{"n_kv_head": 1, "activation": "swiglu", "norm": "rmsnorm", "positions": "rope", "qk_norm": true, "attn_scale": 0.125, "tie_embeddings": false, "parallel_block": false, "init": "uniform", "init_std_up": 0.0496, "lr": 0.00328, "lr_head": 0.00555, "schedule": "wsd", "seq_len": 1024, "train_tokens": 492300000}
MLP neurons of a small language model. Each row is named by its layer, matrix (down: output weights) and neuron, and shows model dimensions 16-143. Each number is 128 + 24 x the weight over its row's rms, rounded and kept within 0 to 255. A neuron's up and down rows have the sign that makes its largest values positive.
After each neuron's rows, "fires before" lists the tokens most often just after its 100 highest values on Wikipedia text that the model never trained on.

L11.down1 [ 76 114 138 123  96 165 124 111 115 119 139 116 135 167 116 116 131 131  68 161 143 164 156 112 138  85 127 118 139 164 103 122  81 138  91  92 101 129  93  99 157 150 119 100 112  79 119 144 121 142 149 116 118 107 131 132 122 171 117 156 119 158 102 134 144 197 100 150 140 120 141 135 135 144 135 114 157 161 163 108 139 116 128 127 125 140 116 103 117 149 112 125 123 139 111 135  94  99 162 115 120 117 156  88 144  85 160 120 157 139 112 132 124 128 113  83  96 108 170 104 119  77 106 125 115 147 117 158]
fires before: "==", "===", "In", "=", "H", "On"

L3.down602 [118 135 136 130 172 133 120 112 130 125 110 136 146 169 122 138 130 144 140  53 102 120 142 121 141 142 136 135 127  98  97 132 154 136 151 130 137 152 143  97 148 130 126 107 130  79 128  91  80  98 136 121 138 102 100 141 143 214 103 115 145  61 160 163 117 189 139 152 101 106 144 122 103 161 128 123 111 137 114 133 155 109 125 137 121 123 124  93 119 100 134 163 128 140 141 145 140 108 143  73 112 137 151 135 119 111 152 163  78 141 107 136 159 128 125 150 145 130 144 138 128 144 144  96 122 110 129 172]
fires before: "\n", " be"

L2.down590 [104 117 112 106 153 128 139 163 113 143 126 106 124 130 150 109 106 156 128 159 107 109 108 116 157 171 121  94 116 142 138 164 166  97 157 129 115 141 147  96 146 141 102  86 107 181 126 108  98 158 116 148 116 131 113 140 137 116 116  84 157  82 181 131  98 176 127 145 123 155 152 108 133 114 113 145 100 153 138 152 108 157 162  86 120 131 166 156 187 106 133 170 117 153 135 158 116 147 122 159  74 149 148 130 148 145 121 148 103  89 183  93 114 142 138 131 124 134 172 140 156 100 154  93 162 132 159 104]
fires before: "an", "mo", "mp", "ch", "et", "x"

L4.down604 [117 116 126 137 130 137 147 174 122 117 143 123 144 125 148 177 154 136 139  83  86 133 151 167 133 118 133 109  99  68 125 109  98 134 148  65 169 129 110 103 132 134  97 135 109 132 147 124 136 119  92 122 138  90  99 141 175 196  90 122 107 106 185  94 117 142 152 142 136 151 152 111 179 132 143 106 119 142 103 117 122 131 127 168 135  76 111 129 117 109 140 132 125 139 128 163 140 113 113 129 162 134 158 141 132 143 152 175 139 144 111 143 141 137  93 100 157 122  91  86 132 162 141 133 121  95 119 161]
fires before: "\n", " to", "s"

L3.down424 [100 106 154 130 121 157 168 149  99  93 131 110 108 138 123 102 160 180 124 116 165 142 167 125 133 175 144 124 162 141  93 113 116 138 133  97 130 130 117  98 127 151 186 147 126 110 147 121 107  92 132 136 142  96 121 168 153 125  75 126 144 166 150 129 115 118 143 112 134 120 141 162 135 108 123 121 144 125 136 120  72 170 135 145 153 109 139  71  77 132 141 153 125 120 139 139 132 150 129 107 126 132 164 101 125 128 108 128 166 101 110 144 119 144 132 119  91 118 147  66  91 148 123  92 119 126 145 175]
fires before: "\n", "---|---|---|---|", "s", "-"

L13.down617 [119 151 125  93  76 141  93 101  97 136 134 177 116 132 138 153 143  88 126 146 182 114 111 134 109 158 169 125 127 137 105 111 123 136 114 133 107 128 131 122 175 118 131 106 100 100 141 130 162 138 145  97 138 137 116 106 151 135 137 127 162 115 129 114 130 164 137 143  94 110 137 131 135 123  91 176  91 136 159 141 138 127 147 131 145 131 167 106 126 114 140 117 119  93 123 121 107  96 154 163 164  62 112 165 148 128 123 142 110  96 111 111 121  99 113 167 129 111  99 136 102 110 114 162 149 170 119  95]
fires before: "ch", "n", "iz", "ab", "k"

L2.down11 [107 139 143 115 139 113 123 139 125 203 126 104 121  94 124 119 124 167 139  90 111 136 155 157 115 137 142 126 126 119 114 191 153 146 167 171 124  92 111 134 134 125 166 137 106 174 153 109 153 130 126 138 142 146 106 133 177 121 146 104 142 140 150 134 140 143 148 134 107 131 107  99 115 100 176  99 114 151 103 125 126 206 197 140 155 129 177 106  94 127 133 158 101 104 106 145  94 135  86 155 129 120 112 178 118 133 119 114 146 101  90 141 119 138 130  98 128 127 142 148 125 146 118  99 138 128 149 147]
fires before: "\n", "an", "as", "ch", "n"

L3.down128 [141 124 118  90 174 156 125 156  95  96 141 114 130 106 111 135 161 133 121 102  74 160 186 107 127 108 136 123 127  84 147 119 146 125 157  99 131  98 113 119 156 115  98 166 128 116 160 154 159  95 143 147 124 141 105 143 147 152 101 148 150 140 154 104  85 180 145 150 123 108 129 100 141 157 124  95 124 146  98 125 116 109 172 143 136  88 176 105 102 116 115 132  85 111  99 139 126 125 113 133 129 154 146 149 126 129 110 193 114 130 115 131 135 111 150 142 147 135 120 123 105 154 120 120 143 105 110 168]
fires before: "\n"

L7.down100 [168  89 154 134 132 134 109 156 141 157 137 176 125 149 134  88 123 130  95 131 162 135 146  76 151 157 145 146  93 193 111 116 143 111 149  91 126 137 166 147 124 147 127 122 135 127 127 155 137 144 125  79 154  98 156 122 121 138  89 167 102 154 114  82 113 164 117 144 146 103 149 142 136 149 135 125 139 156 163 133 146 113 117 100  88 142 103 140 119 128 134 158 147 156 133 132 117 152 172 122 116 119 148  94 145 128 141 165 140 102 143 133 149 113 135 116 136 142 127 136 152 106 106 168 122 133 124 117]
fires before: "\n", "The", "A", "-", "In", "H"

L2.down304 [148 116  90 136 105  99 136 141 111 180 118 149 131 112 120  84 107 113  77  52  90 137 166 157 129 140 154 100 108  93 187 158 141 136 117 162 130 102 161  86 129 100 152 154 128 116 105 141 140 144  97 111 163 101 114 153 127 178 135 140 124  86 103 105 123  95 141 107 116 135 113 121 137 153 135 127 145 141 114 124 103 140 151 151 153 132 198 115 113 152 107 143 128 133 105 139 120  98 123 111 140 120 146 112 148 100 139 152 143 109 108 150 115 107  81 125 154 154 113 108 125 145 141 105 102 123 152 115]
fires before: " of", "ic", "s", "ner", "ies"